MLP neurons of a small language model. Each row is named by its layer, matrix (gate and up: input weights) and neuron, and shows model dimensions 224-319. Each number is 128 + 32 x the weight over its row's rms, rounded and kept within 0 to 255. A neuron's up and down rows have the sign that makes its largest values positive.
After each neuron's rows, "fires on" lists the tokens most often at its 100 highest values on Wikipedia text that the model never trained on.

L3.gate733 [112 101 156 128  73  99 170  78  85 160  54  80 115 113 150 152 177 116 123  88 130 112 131 141 212  95 155 102 134 106 129 147 116 113 173 117 154 160 161 201 143  76 187  89 119 122  73 120  73 128  92 147 105 115 105 162 174 159 176  71  96 103 114 100 132 102 185 149 111 105 115 107 112 152 122 181 179 191  61 106 139 134  84  86 114 132 122 127 104 151  87 124 206  89 140  92]
L3.up733 [ 66 124 151 149 138  82 164 110 154 104 121 136 121  95 145 129 135 130 155 116  90  97 175 106 168  81 107 120 113 145 132  85 106  88 160 148  96 176 156 150 103 145 171 129 190 140 154 170 117 129 120 188 108 161 145 187 143 185 153 206 115 119  46  54 132 172 138 140 118  76  55 132  80 128 104 179 130 133 114 145 132 170  84  55  96 159 120  99 108 102 103 138 192 107 118  61]
fires on: " |", " different", "al", "le", "|---|---|---|---"

L3.gate689 [123  64 144 112 112 159 129 132 115 143 148 157 150 142 127 183 107 135 198 176  61  93 162  74  99 158 146 122 181 132 191 137 144  11 159 176 176 138 120 141 147 141 163 144 140 180 140 176 156  75  55  96 130 118 161 145 136 135  30 131 105  80 128 157 119 113  92  95  87 105 132 132  82 137 174 151 130 145  93 157 175 105  85 138 115 125 100 138 116 124 154 117 130  76 121 156]
L3.up689 [186 128 103 128 122 117 121 132  57 104 117 147 137 108 150 100 124 134 132 117 108  86 122 119 132  73  93 100 109 116 169 146  46 159 174 158  93 140 174 165 114 180 159 127 150 159 107 139 141 162 121 120 144  67 129 119 111 129  93  94  82 119  96 169 132 142  78 123 135 121 113 123 137 133  97 168 166 122 124 122 175  64 133  96 111 139 139 109 155 158 189 106 116  71  45 139]
fires on: " Year", "ur", "ood", "ie", "vil", "na"

L3.gate200 [158 159 102  77 118  48 122 132 195 146 110 125 131 158 113  99 145 151 138 115 112 211 116 106 151 148 121 133 104 116 177 101 131 134 121 162 198 166 137 146 151 114 123 159  95  86 136  90 135 120 143 139 145 212  92 114 150 115 105  97 107 139 128 120  81 114 154 108 109 118 122 173 142 128 155 165 114 174 117 170 143  88  98 158 134 137 129 124 105 127 142 215 133 114 118 131]
L3.up200 [130 142 140 153 139  57 116 130 135 157  90 117 111 122 135 133 111 151 155 121 145 164  92 116 107 165 103 140 125 109 139 177  90 105 137 127 152 115 131 144 131 109 152 109 121 133 132  91  86  82 135 111 135 152 155 136 110  90 184  87  57 115 156  59 137 162 146 108 154 101 136 192 113 158  94 150 140 127 151 155 114 115 115 155 155  80 140 126 109 177 158 136  98 113 143 137]
fires on: "us", " offic", " back", " sing", " mov", "ind"

L3.gate452 [120 138 129 135  39 186 117 151 105  60 154  75 144 112 169 117 161 107 159 176 100 159  77  81 126 106 134 214 104 118 143 139 104  79 161 147 123 140 122 126  73  74 109 143 114 173 169 165  46  74 151 101 176  96  74  99 136  88  90 172 127 103 132 155 172 163 150 191 159 119  64 136  93  88 162 106 103  85 136 110 113 147 109 119 101 107 136  96 142 170  86 132 129 137 163 148]
L3.up452 [ 88 118 128 106 154 119 120  96 107 142 130  81 198 154 170 154 159 151 135 110 106 153 118  57 160 162 145 224 129 143  81 115 143  94 132 107 117  87 118 134 106 120 119 127 156 171 138 162  97 147 116 167 161 129 155  92 111  87 107 145 113  61  86  79  98 148  87 159 129 123 116  78  98 139 137 135 119 144 151  59 166 135 115 110 120 125 110 146 125  84  94  67 155 151 178 102]
fires on: "ia", "lin", "ria", "mark", "ary", "pt"

L3.gate66 [150  92  94 125 200 129 149  51 119 129 107 124 129 151 130 108  62  98 117  99 124 153  82 104 141  53 133  96 112 178 148 124  37 189  91  94  81 146 124 105 140 143 114 124  86  41  83 102 128 102  73 129 131  79 220 140 106 144 166  75 176 152  95 152 153 169 116 121 173 139 178 134 194 117 127  95 122  97 162 128 137 117  21  94 159 109 156 103 114 167 153 148  97 151 130 113]
L3.up66 [114 138  86 116 187 118 129 153 117  98 135 104 115  99 133 145 109 140 149 131  85 186 151 157 145 170 119 105  67 119  99 141 110 137 180  79 169 117 176 155 105 171 110  80 132 116 169 122 148 110 163 200 178 118 146 149 153  61 140 220 146 183 150 121 150 222 157  96  95 157  71 108 151  36  67 163  83 113 120 131 178 122  63 175  82  59 133 108 150 103 105 150 139 112 133 153]
fires on: " 19", " 21", " 22", " 2", " 1", " (20"

L3.gate131 [165 149 124 161 115 140  76 229 154 132 124 152 122 194 197 110 144 105 162  96 140  80 119 133 157 138 162  84 115  97 162 148 129  96 141 144 193 170  80 151 127 147 148 117  78 146 134 117  99 146 110 173 162 124 125  70  71 160 216  68 162  68 150 111 104  70  64  99 168  83 177 156 213 104  97 108 150 143 134  78 127 146 118 136 151 168 166 146 160 170 113  91 131 156 181 100]
L3.up131 [133 141 132 160  63 148  89  78 110 108 169 138 115 132 194 134 109 138 122  93  72 183 111 135 168  90  62 107 137  83  99  78 132 131 167  75 167 164 147 160 108 149 123  83  62 171 155 133 113 140 115 124 152 134 140 114  95  92 106 182 224  95 140 124  74  67 143 201 117 133  65 152 142 127  76  79  99  67 138 173 125 150 138 127  87  99 209 109 189 159 165 160 114 142 141 136]
fires on: " 0", " 2", "\n", " 1", " 3", " Epis"

L3.gate454 [ 81  92 103 169 143 111 207 144 104 125 184 126 135 147 125 122 172 164 125 132 126 144  92 175  94 140 152  82  96 108 172 132 107 122 106 193  93 160  61 149 101 144 101 129 145 124 166 118 163 153 134 163 137 147 141  66 138  89 139  60 131 146  93 115 129  92 134 113 125 163 160 156 150 106 104 134 105  85 218 136 121 146 190 160 167  81  99 141 103 172 123 107 204 115  70 164]
L3.up454 [127  79 189 156 124 146  98 117 102 146  94 125 104 199 133 111 138 162 110 139  89  90 150 124 157 151 169   9 150 128 184 116 125 167 118 150 164 195 197 109 153 130 145 133 156 176 154 114 173 163 121 158 142 129  94 165 192 146 155  55 134 107 114 158 133  79 132 146 108 101 192 176 148 184 151 122  84 175 128 141 115  87  99 115  91 177 154 108 114 142 140 130 208 111  59 202]
fires on: "uk", "ok", " country", " Mich", " Ind", " Swed"

L3.gate304 [162 113 173 152 157 179 156 180 141 165 106 150 142 150 100 130 164 120 158 110 136 120 140 144 154 168  60 139 103 128 124 150 147 146 105 159 179 138 128  95 146  44 127 101 115  65  49 128 194 101 179 166 121 184  91 130 114 123 182 143 174 125 132 109 101  73 145 126 190 162  74 186 102 169 203 169 149 158  59 115 156 125 130 107  95 218 103 124 163 118 111 152 202 162 120 178]
L3.up304 [152 104 113 161  99 127 104 145 111 156 111 153 149 137 153  77 142  68 158 127  98 154 102 129  95  56 144 144  63 159 161 153  74 140  72 150 138 116 128 176  84  87 147 159 127  97 129 162 129  90 147  95 122 162  52 165 132 104 171 133 107 130 179 114 141 101 128 162 138 114 143 158 171 144 177 146 154 132 144  96 133 110 163  72 161 183 173  87 110 174  83 168  98 147 190  96]
fires on: " the", "|", "ount", "iver", " for"

L3.gate93 [161 138 117 140 160  97 167 108 138  88 105  90 132 179  91 107  87 126 106 155 127 100 105 102 112 112 113  87 127 106 143 103 110 155 106 115 119 149 114 120 129 118 167 163 113 119  91  86 168 155 177 131 105 109 139 153 166 121 115  74 143 112 161 140  82 112 166  90 188 182 193 124 114 151 122 148 121  55 153 111 121  80 108 135 114  91 122 172  84 124 163 174 101  68 133 110]
L3.up93 [ 78 119 178 140  85 119 160 133  52 201 156 123 115 119 116 109 119 135 113 134 145 146 103 139 123 148 142 121  88 116 154 123 103 152 130 148 135 151 126  88 130 148 172 165 139 103 132 179 137  65 124  56  94 158 129 129 127 194 135 134 125 197 138 149  77 108  65 152 150  95 192  71 113 129 129 119  89 116  67 161  77 114 152 120 193  93 150 133  96  97 112 119 132  79 131 148]
fires on: " can", "ac", " a", " is", " Can"

L3.gate133 [136 136 110  87  71 135 148 111 166 160 178 126 114 161 100 134 102  91 118  75  81 124 171 115 113 129  88 125 192 130 137 150 123 122  28  92 159 152 112 136 167 132 152 122 152 167 116 160 227 108 129 133 105 120  90  57 134  92 130  97 161 165  81  72  86 139 138 104 124 118 189 107 123 112 136 151 157 167 121  72 129 121 134 100 143 117  96 172 140 135 102 126 149  97 107 162]
L3.up133 [111  96 126 155 207 125 146 109 114 121 134 172 144 177 112 112 110 118  80 122 154 113 133 160 166 129 123  32 102  48 122 173 128 110  81  96  82  98 156 177 159 133 128  88 167 128 176 107  58 132 114 118 147 145  68  84 130 130 120  40 150  78 110 150 120  84  90 126  68  93 147 116 160 136 132 148 136 136 142 111 140 135 123  94 111 103  85 137 127 123 139 100 190 146 151 109]
fires on: " fl", " |", " sch", " se", " fre", " sk"

L3.gate20 [ 93 136 137 164  86 165 125 128  99 158 127 112 100  96 156 174 162  65 131 164 112 159 113 137  97 133 121 141 149 128 136 149 130 108 150 128 159 124 138 146 113 159 102 136 160 165 156 129 139 133 153 121 165 126 113 183 110 122 139 106 171 133 133 132 116 151 148 133 148 123 112  95 142 127 137 157 151 144 151 111 206 164 155 155 112  68 142 136  89 116 117  83 112 138 176  47]
L3.up20 [147  52  74 149 129 105 142  72 158 137 125 128 164  71  95 110 194 112 126 140 129 105 124 142 112  61  62 116  41 168  90 152  92 125 119 146 199  42 184 106 148  79 101 145  65 137  76 157 151 110 126 227 121 169 152 119 146 141 134 117  99  52 126 103 129 155  59 106 148 214 137 113 100 172  92 149 116 140 131 167 136 110 177 179 161  93 186 155 130 124 119 152 153 164 140 151]
fires on: " en", " A", "|", "ot", " ent"

L3.gate230 [150 106 134  65 135 133 135 117 165 172 135 105  92 129 114 150 120 149 197 226  78 157 157  96 104 104 134 121  97 101 162  86 101 184 137  98 172 152 114  78  88  83 143  99 122 236 177 159 154 153  99 107  93 167 132  97 111 136 112 128 134  85 154 123 117 190 153  57 101  99  86 141 167 118 129 122  86 142 136 139  94 144  86 123 186 120  84 108  94 146 146 170 106  65 160 140]
L3.up230 [157 119  86  58 199 137 188 111 135 155 118 157 145  91 152 176 137 133 186 115 160  91 159  92 124 136 120  79 154 166 128  75 167  92  95 158  85 157 149 129  87 145 129 168 131 165 167 112 188  42 145 174 165 137 186 111  80 127 160 174 155 102 131 166 129 189  75  76 164 114 155 105 114  99 127 128 132 117  75 123 112 101 109 195 173 171 138 141 112 115 151 157 147 142 132 158]
fires on: "ec", " gu", " sec", " Sec", " aut", " Rec"

L3.gate127 [200 141 143  98  75 197 136 193 135  81 162 141 124 131  80 108 103 138 109 189 144 198 129 116 149 103  72 139 146 164 127 105 140 138 122 126 152 194  96 152  92 100 101 125 125 159 178 172 139 144  98 139 142 151  82 102 104  85 145 105 183 120 125 142  93 155 124 103  77 135 114 170 167 179 101  86 102  88 118 169 108  69 126 169 130 149 139  58 150 139 141 109 148  90 134 113]
L3.up127 [ 45 121 171  90 153 133 105 106 186 154 125 117 159  55  82 141 155 167 167 118 109 126 136 165 173 104 154 140 151  64 126 114 183 176  92 119 203 140  97  83  91 153 120 139 144 101  72 108 125 110 147 134 113 151 179  78  92 109 108 132  81 134  81 170 157 115 119 138 125 158 120 134  77 137 116 115 177 167 177  89 119 110 140 156 123 123 134 132 151 150 123 119 118 110 145 150]
fires on: " V", " v", "V"

L3.gate221 [150 174 121  23 140 140 162  67 148 101 141 171 131 148  96 140 142 128 188 169 149 148 113 127  99 194 133 101 166 146 117 142 162 144 148 145 106  86 169 112 143 107 103 148 134 128 112 166 199 149 173 114 184 142  90  87  98 103  85 199 130 152 142  98  94 180 132  98 225 120 147 122 125 109 157 141 185 135 128 129 158 143 125 117  86 123 154 123 101 134 144 173  91  86 112  99]
L3.up221 [116 112 131 165 113 172  38 175 150  66 107  71  93 159 112  78 110 153 101 175 110 138 176 209 178 103 135 158 157 179 159 137 140 128 176 157 111 115 128 131 100 145  96 135 124 100 151 146 125 151 121 110 124 104 120 107 198  59 141 159 107  94 142  90 161  99  90 133  68 116 175 179 153 143 154  90  64 126 127  54 127  76 116  92 150  81 116  74 155 159 175 113 159 167 146 157]
fires on: "201", " 2017", " (201", "–201", " 2019", "19"

L3.gate130 [ 88 113  84 149 145 116 137 149 133 125 103 152 147 130 119 153  92 121  87 129 133 130 194 167 149 123 120 108 141 163 140 153 100 100 141 157 147 181 120  82 162 162 117 142 180 109 160 129 144 120 138  98 124  96 161 142 109 158  92 172 121 155 194 129  96 209 126 109 174  62 111  74 106 111 130  50 141 144  98 146 140 131 130  68 107 106 111 141 148 158 111  95 131  61 202 155]
L3.up130 [ 96  77 147 147  94 141  91  89  69 154 100 209 147 130 167  41 152 187 140 159 124 132 168 147 183 112 139 124  95 124 151  89  98 127 120 169  93 139 163 175  72  95 122  98 180 183 168 135 117 118  63 154 120 154  82 168  99 124 127 142 177 149 109 138 146 135 110 124 150 153  81  28 123  92 106 133 160 198 125 173 106 167 126  61 108  95 108 105 124 160  85 126 143 122 111 110]
fires on: "ro", " Bro", " Cro", " bro"

L3.gate45 [161 153  99 131 207 151  58 150  89  85 134 126  83 177 131 114 167 175 203 101 111 162  96 140  72 116 137 128 142 114  95 167 185 157 198 115 177 132 102 153 136  96 130 139 136 124 111 115 117 160 129 126  79 123 164 123 137 158  74 164 114 158  94 194  92 107 103 162  93 120  92 111 197  80 150 118 116 102 166 157 174 111 140 108 152 138 101 160 156 134 183 160 123 100 145 165]
L3.up45 [ 99 132 121 118 133 165  62 151 167 117  92 153  90  89 150 198 128 157 190 156  84  97 150 122 134  84 115 102 121 131 125 125 127 125 130 126 113 113 156 167 159 160 170 134 148  96 111 140 145 127 154  89 133 153 148 193 126 133 144 149 118 172  93 137 165 159  62 119 106 148 131 113 133 101  93  87 130 129 187 139 175 153 115 149 188 121 111 148 125 131 130 125  95 122 131 112]
fires on: " c", "C", "==C", " conc", " to", " C"

L3.gate53 [154  95 169 119 119 123 171  75 206 150  78 149 153 109 175 124 139 162 128  88  74 108 130 133 194 162 107 133 118 139 133 130 156 152 120 100 117 156 122 156 140  86 146 127 109 114 111 111 110 113  94 103 143 150 163 130 141 136 200 161 118 139  60 155 150  63  82 112 103 134 115  77  52 149  80 172 134 165 142 107 114 126 164 143 138  84 115 138 137  84 161 194 131 130  62  59]
L3.up53 [145 133 133  84 139 122 198 105 152 155  83 134 150  90 184 121 150 114 190  93 157 140 145 116 110 206 105  91 120 120 169  49 168 119  75 137 124  93 186 105 145 128 168  93 118  97  88  72  82 153 158  77 137 120 139  75 125 144 179 131 195 128 109 150 124 159 145 131  97 134 128 161  84 136  99 180  84 156 105 102 169 127 143 102 104 121 130 146 155 104 147 157 128 145 131 132]
fires on: "\"", " on", "ered", "\",", " from"

L3.gate514 [127 166 196 139 122 139  93 107 114 189 131 147 174  98 118 134 134  91  98  74  97 160 108 128  79 170  95 141 156 162 159  99 167 156 129  57  99 110 133 124 148 136 124 100 124  38 145 102 145 147 170 110  81 152 110 184  67 118 201 129 147  88 140 175 165 204 121 118 124 135  85 109 142  95 154 126 129  96 165  86 155 107 144 144  88 156 151 155 116 172  47 147 122 155  85  93]
L3.up514 [ 82 123  88 161 159  46 114  62 167 151 125 146 166 140  57 159 139 202 141 167 163  52 123 177 124  96 141 114 118 120 134  40 139  76 105 115 106 168 147 100  96 135 209 113 111 140 161 119 160 112 134 188 166 138  96 127  69 197 132 116 127  86  86 154 143 120 116  75  81  73 102 120 100 123 147 150 185 142 127 116 111 113 121 171 102 140  54  90 193 185 166  78 128 160  95 154]
fires on: " adv", " exp", " ob", " p", " init"

L3.gate730 [104 107 159 177 140 128 139 186 153 144 129 156 176  78 145 142 137  92 115 124  88 124 110 120 179 129 108 155 165 134 131 187  95 133  87 174  88 127 132 116 169 218 109  92 116 127 149 121 164 138 121  93 125  97 175 124 119 122 129 168 125  86 116 140 116  72  66 128 142 135 105 121 109  69 137  92 102 104 110 102 156 161 149 132 179 145 101 134 100 114 136  91 157 162 211 143]
L3.up730 [ 97  77 111 196 121  91 123 211 146 122 172  90 132 109 115 121 162 100 124 157 131 169 133 129 112 109 167  86 114  81 113 208 141  64 116  78 117  67  78  82  96 143 129 148 141 148 101 119 116 116 170 100 115 135 110 103 135 189 131 113 156 165  95 119  62 179 144 144 105  75 165 160 122 145 144 149 103 107 135  93 115 135 122 105  86 165 116  94 120 128 110 128 106 143 124 158]
fires on: "es", "les", "s", "ts", "as"

L3.gate405 [120 141 115  87 117 134 185  86 118 156 144 124  95 163 101 148  91 103 141 126 118 143 135  90 122  86 133 204  93 155 144 136  99 104 162 146 171 170  92 131 130  86 128 129 154  68 195  86 155 157 149  88  57 132 125 111 132 121 183 128 104  62 135 128  88 132 143  35  71 121 141 102  92 155 158 142 133 161 144 160  90 107 102 156  88 116 131 141  80 142 138 169 118 132 184 127]
L3.up405 [ 95 128 161 142 114 130 152 152 118 141 147 171 191 129 175  77 147 101  72 145  69 115 122 104 115 138 153 129 207 138  73  55  88 193 112 206 131 128 146 139 106 164 139 141 125 177 146  79 133 109 193 141 123 173  84 113 159  72  94 158 132 127  76 158 189 123 180  97 154 116 117 145 173 160 101 188 106 108 139 102 147 108 163 111 124  97 171 144 216 120 127 182 141 109 177 139]
fires on: " w", "red", "oun"

L3.gate97 [101 185 108 143  83 166 152 131 113 101 160 140 139 154 114  85 127 108 116 180 155 133 134 114 160  81 125 119 116  91 182 104  90 126  98 106 146  73 119 112 121 128 129 113 128 121 100 154 100 178 125 106 153 150 113 128 100 120 107 157 169 132 106 182 111 129 138  94 154 125  86  26  95  83 124 186 162  90  98 146 124 135 123 146 128 126 146  95 115 140  92 135 150 103 131 131]
L3.up97 [110 142 117 117 100 107 117 166 137 121 154 137  80 149  74 126  83  91  98 133 122  86 135  67 108 110 120 149 106 114 149 124  73 130 100 108 116  78 148 137  98 117 154 129 140 172  74 203  75  93 121 107 152 113 134 210 152 136 158  97  89 156 108 132 117 102 187 146 109 140 139  58  90  44 141  96 131 109 127 135 150 132 187 126  98 194 147 124 135 145 117 151  71 129 158  89]
fires on: "\n", "==", " ==", "ography=="

L3.gate535 [133 175  81 113 110  93 160 167  96  95 173 117 101 109 126 140 102 143 122 120 180 111 113  80 112 165 201 131  89 138 175 143 101 166  85 113 102 152 132 125  58  88 121  77 140 138 154 125 127 154 103 159  97 163 186 101 115  58 129 174 151 119 141 104 200  56 129 130  99  89  89 154 122 113 103 133 155 160 138 136 123 100 114 190 172 137 127 149 129 117 105 134  96 142 113  73]
L3.up535 [131 135 160 119 167  83 131  88  65 108 125 160  93  99 124 150 162 170 109 133  79 126 139 103 153 153 114 124  93 157  70 127  99  95 158 157 117 124 131 136  93 177 136  89 167  98 107 124  99 166 125 128  56  48 181 133 138 102 128 109 121 198 133 112 138 104 116 152 172 106 164 110 129 101 150 144 124 159 127 132  63 164 145 131 149  69 104  97 134 137 118 167 115 146 100 105]
fires on: " sc", "sc", " Sc", " type", "att", " loc"

L3.gate205 [102 103 150 164 161 149  97 159 163 176 105 148  85 178 152 190  77 156 132 108 152 118  92  99 147  98 145 154 116 114 167 137 115 159 111 151 179 192 134 132 173 131 109 132  99 115 124  92 135 152 136 123 156 150 177 192 134 104 166 139 151 110  84 102 134 160 130 161 129 101 104 135 137 156 209 127 118 108 150 118 109 111 157 150 170 123 100 172 174 149  70 141 180  66 133 143]
L3.up205 [199 177 104 121 106 135 101 148 203 152 137 181 132 102 128  78 148 150 135 146  83 148 176 121 103 103  42  91 163 100  92 159  75 122 149 121 109 124 186 138 135 112 188 120  66 130 113 133 193 154 150 136 113 164 133  69 127 125  81 127 125 108 164 106 136 149  97 120 145 119 140 121 158 107 170 112 140  76 140 130  80 187 121 118 130 201 138 115 156 196 144 158 186 197 123 139]
fires on: " A", " The", "'s"

L3.gate103 [103 123 172 143 113 133 157 152 144 129 159 135  91 164 125 109 152  88 167  99  75 153 153 107  90 143 180 149  85 183 140 129  94 105 132 189 126 132 153 105 139 158 146 191 131 118 127 109 178 125 131 145 158 146 143 185 141 193 118 191 167 119  50  96 109 170 100 110 118 135 111  85 141 103 142 143 110 131 153  84 154  93 200 110 137 148 152 123 116  82 102 161 120  76 117 174]
L3.up103 [141 121 129 140  54 109  92  97  82 120 123 124 150 104 139 144 163 135 149 145 140 144 142 145 148 139 135 134  93 122 125 131 121  42 157 124  91 168 106 109 133 154  60  90 162  85 156 111 155 121  92 171  94 116 115 133 115  79 178 150 163 127  96 125 116 176 149  65 114  85 133  97  90 152 191 156 118 143  92 162 121 164 161  78  99 163 141 167  97 170 116 127 117 115 142 125]
fires on: " comp", " opp", " appro", " next", " le", " can"

L3.gate544 [100 138 191 119  80 132 142 121 141 133 140 161 183 115 114 117 104 166 155 134 122 141 108  82 125 139 116 116 142 125 150 135  98 125 182 137  70 158 121 172 141 100 124 102 135  55 110 151  42 144 108 113 130 237  94  75 128 138 106 130 156 126 147  86 140 140 147 149 128 150 147 113 117 176 111 114 110  45 134 122 143  34 131 134 158 149 141 186  96 121  95 151 155 152  83  99]
L3.up544 [122 105 103 119 145 110 129  95  93 126 154 191 158  86 136 112 143 150 121  61 109 177 146 105 151 143  62 114 114  89 121 123 138  95 177  84  93 149 124 119 136 151 141 129 154  89 147  62  77  91 143 175 117  88 127 108 111  84 121 191 128  99  89 117 192 153 193  88 113 140 135 122 168 176 159 160 154 110 150 148  98  62 145 118  63 112 127 173  88 122 149 112 182 107 182  79]
fires on: " B", "od", "b", " n"

L3.gate331 [137 180 140  65 105 164 118 196 148 130  86 130 141 140  71 159 138 114 112 171 106  65 149 129 150 126 119  63 134 155 149 133 156  87  84 134 132  86 111 147  65  80 163 145 154 200 165 175  88 161 113 105 172 137 137  90 113 124 106 184 150 123 182 149 139 147 160  71 151  95 201 148 161 148 174 164  96  69 135 132 112 127 171 161  48 178  96 135 185 129 164 120 126 162 103 125]
L3.up331 [140 171 124 124 157 128 115 106  94 130 130 158 118 154 112 173 145  93 121  41 181 141 156  87 138 105 190  86 145 156 157 146 181 159 115 128 121  64 143 185 151 124 104 136 114 119 123 143  96 123 146 137 148 119 120 191 135 120 124  81 137 125 178 111 136 138 115 121 163 128 132 137 159 154 163 125  96 118 182 144 137 141 117 145 103 192  94 119 139 120 107 164 160 166 119 235]
fires on: "all", ".7", ".6", ".8", ".3", ".5"

L3.gate59 [106 158 157 162 187 152 102 126 117 145 119  97 175 161  99 132 181 132 105 142  71 131  68  86 138 158 141 124 100 116 142 123 105 137  67 134 106 196 100  70 128 149 145 127 100 164 136  85 157 143 151 134 152 123 114 152 201  74 102 106 110  99 120 123  96  97 107 173 171 117 197  81 101 126 167  80 100 102 106 138 168 173 138  45  55  94 135 129 130 170 149 155 103 144  81  67]
L3.up59 [ 99 109 176 143 171 100 137 115 115 123  99  74 145 141 113 120 150 135 131 175  62 141 118 148 109  91  70 151 122  95 195 111 106 116 147 186 167  78 146 106  79 121  94 150 149 126 129  72 114 180 142 113 137 111 101  72  88 174 178 131  98 148 179  95 121 131 133 171 125 134 173 115 120  58 156  78 126 179 114 163 126 113 151 136 104 116 196 154 105  89  84  66 119 135 122 142]
fires on: "co", "hem", "o", "aly", " Brazil", " China"

L3.gate459 [141 174 112  88  98 106 109 167  93 127 120 107 124  51 153 112 161 184 108 137  98  89 150  85 183 128 121 144 111 163 152 126  69 115  72 116 132 137 155 124 199 115 106 128 142 173 127 126 102  68 115  84 162  92 133 125 140 156 115 134  91  93 148  98  95 130 107  73 161  67  87  83 114 118 163  90 119 118 150 155 119 173 147 107 145 101 146 117  95  88 186 152 139 127 146 135]
L3.up459 [104 105 136 126 105 102 173 107 117 137 162 125  92 107 136  68 145 111 187 101 121 109 151 141 170 126 149 108  39 123 109 170  62 133 168 119 107 134  50 164 171 108  96 130  55 120 120 162 116 154 168 154 202 119 159 138 121 108  94 141  81 172 144 116 119 109  59 180  60 145  87 124 108 150 177 120 133 157 180 189 113 166 151 121 163 120 188 122 144 148 101 167 135  93 146 100]
fires on: "ur", "ra", " |", " Ven", " achie"

L3.gate166 [162 120 133  88 149 145 152 135 154  83 133  99 102 127 103 147 155 124 133 139 114 145 160 140 171 116 153 120 118 124 113 189 144 125 108 121 151 110 100 161 121 122 149  99  92  94 105 117 162 140 142 201 116 107 116 141 142 142 184  97  50 130 128 164 136  97 136 122 169 118 104 139  78 144 144 141 126 162 106 119 132 144  91 183 183 183 114 132 181 124 177 137 121 111 115 124]
L3.up166 [183 113 134  95  92  87 181 167  96 120 119 193  82 115 132 115  82 170 158 116 147 145 149  58 139  91 122 128 135 160 171  80  83 140 120 123 156  92 115 132 124 144  95 156 136 112  75 142 127 114 181 144 111  93 127 140 135 192 105 121  92 119 138 122  95 172 132 146 144 191 127 143 129 129 112  98 146 175 108 142 137 128  81 193 152 122 151 148 106 170 128 120  60  99  86 161]
fires on: " inter", "or", " by", " a", " Inter", " he"

L3.gate520 [ 81 123 140 147  58 181 107 141 117  83 168 171 166  93 151  61 164 132 176 163 156 108  79 131 138 129 143 113 149 112 139 123 170  95 120 105 141 133 107 141 104  94 141 151 131 190 100 181 175 102 185 127 103  77 183 120 142 224 227 201 112 130 103 159 141 141  93 104 132 159 102 118 121 116  83 104 100 156  40 142 147  90 111 117 195 137 104  97 107 127 100 148  83 116 186 162]
L3.up520 [ 87 164 129 183  91  62 138 151 116 147 165 104 129 137 233  93 124 121 183 116 170 146 130 154 138 103 152  78 169 124 138  82 116 196 141 157 111  82  55  98 154 102 134 107 154 126 157 184 164 161 119 120  58  99  96 139 160 120 111 135 164 197  98 119 150 122 177 150  84 124  99  50 101 125 137 114 126 195 102  99 143 115 132 189 144 132 129 168  84 128 154 169  96 112 105 125]
fires on: "ly", " from", " more", "ward", " B"

L3.gate112 [134 164 166  88 105 128 161 128 147  84 124 163 195 177 125 172 197  62 139  87 101 150 134 120 160 123 218  98 144 121 150 161 118  83  67 150 160  72 199 166 102 200 106 186  96 118 164 121 130 184  99 128 163 148  61 165  79 201 117 101 130 111 143  88 133 119  83  96 182 144 130 123 151 211 131 104 144 106 196 134 149  85 135 214 102 182 148 128 107 158 129 107  81  99 181 126]
L3.up112 [132 196 134  77 147 104 128 190  94  75 182 143 128 132 131 178 138  66 178  85 128 153 127 107 114 115 129  78 122 115 149 147  67 113  92 159 118  95 162 139 130 165 195 126  59 120 198 124 136 110 190 162 133 145 141 142 120 143 134 145 137 118 204 169 145 110  79 120 174 145 188 154 153 132  75 159 123 116 132 218 200 108 139 127 127  86 139 153  84 131 176 144  75  73  64  75]
fires on: "ust", "urch", " comm", "ent", "ar", "ru"

L3.gate317 [110 111 168 142  94  93 142 167 127 152 199 110 126  82  64 127 127 150 135 151  62  40 161 131 150 138 108  98 170 109 155  58 125  89  77  97 191 134 137 198  90 117 114 124 104 151 180 166 146 155  60 127 137 123 108 123 130 137 110  99  63 150  90 130 207 172 197 111  97 127 131 171 140 132  91 146 109  83 163 128  72 143 152 164 117 101  81 163 146  86 138 168 112 111 145  56]
L3.up317 [105 110 153 133 103  42  83 150  87 152 122 115  76  58  65 145  82 160 114 170 176 108 124 147 145 112 109 147  89  40 105 163 119  78  79 134  94  88  81  93  99 165 172 171 107 138 189 105 148  90 113  64  79  99 123  72 122 128  47 128 168  55 119 141 130 120  97 145 139 134 123 133  99 149 175 121 105 133  90 123  89 154 145 146  86 123  87 111 180 123 132 128 160 126 172 139]
fires on: "oll", " v", " list", " coll"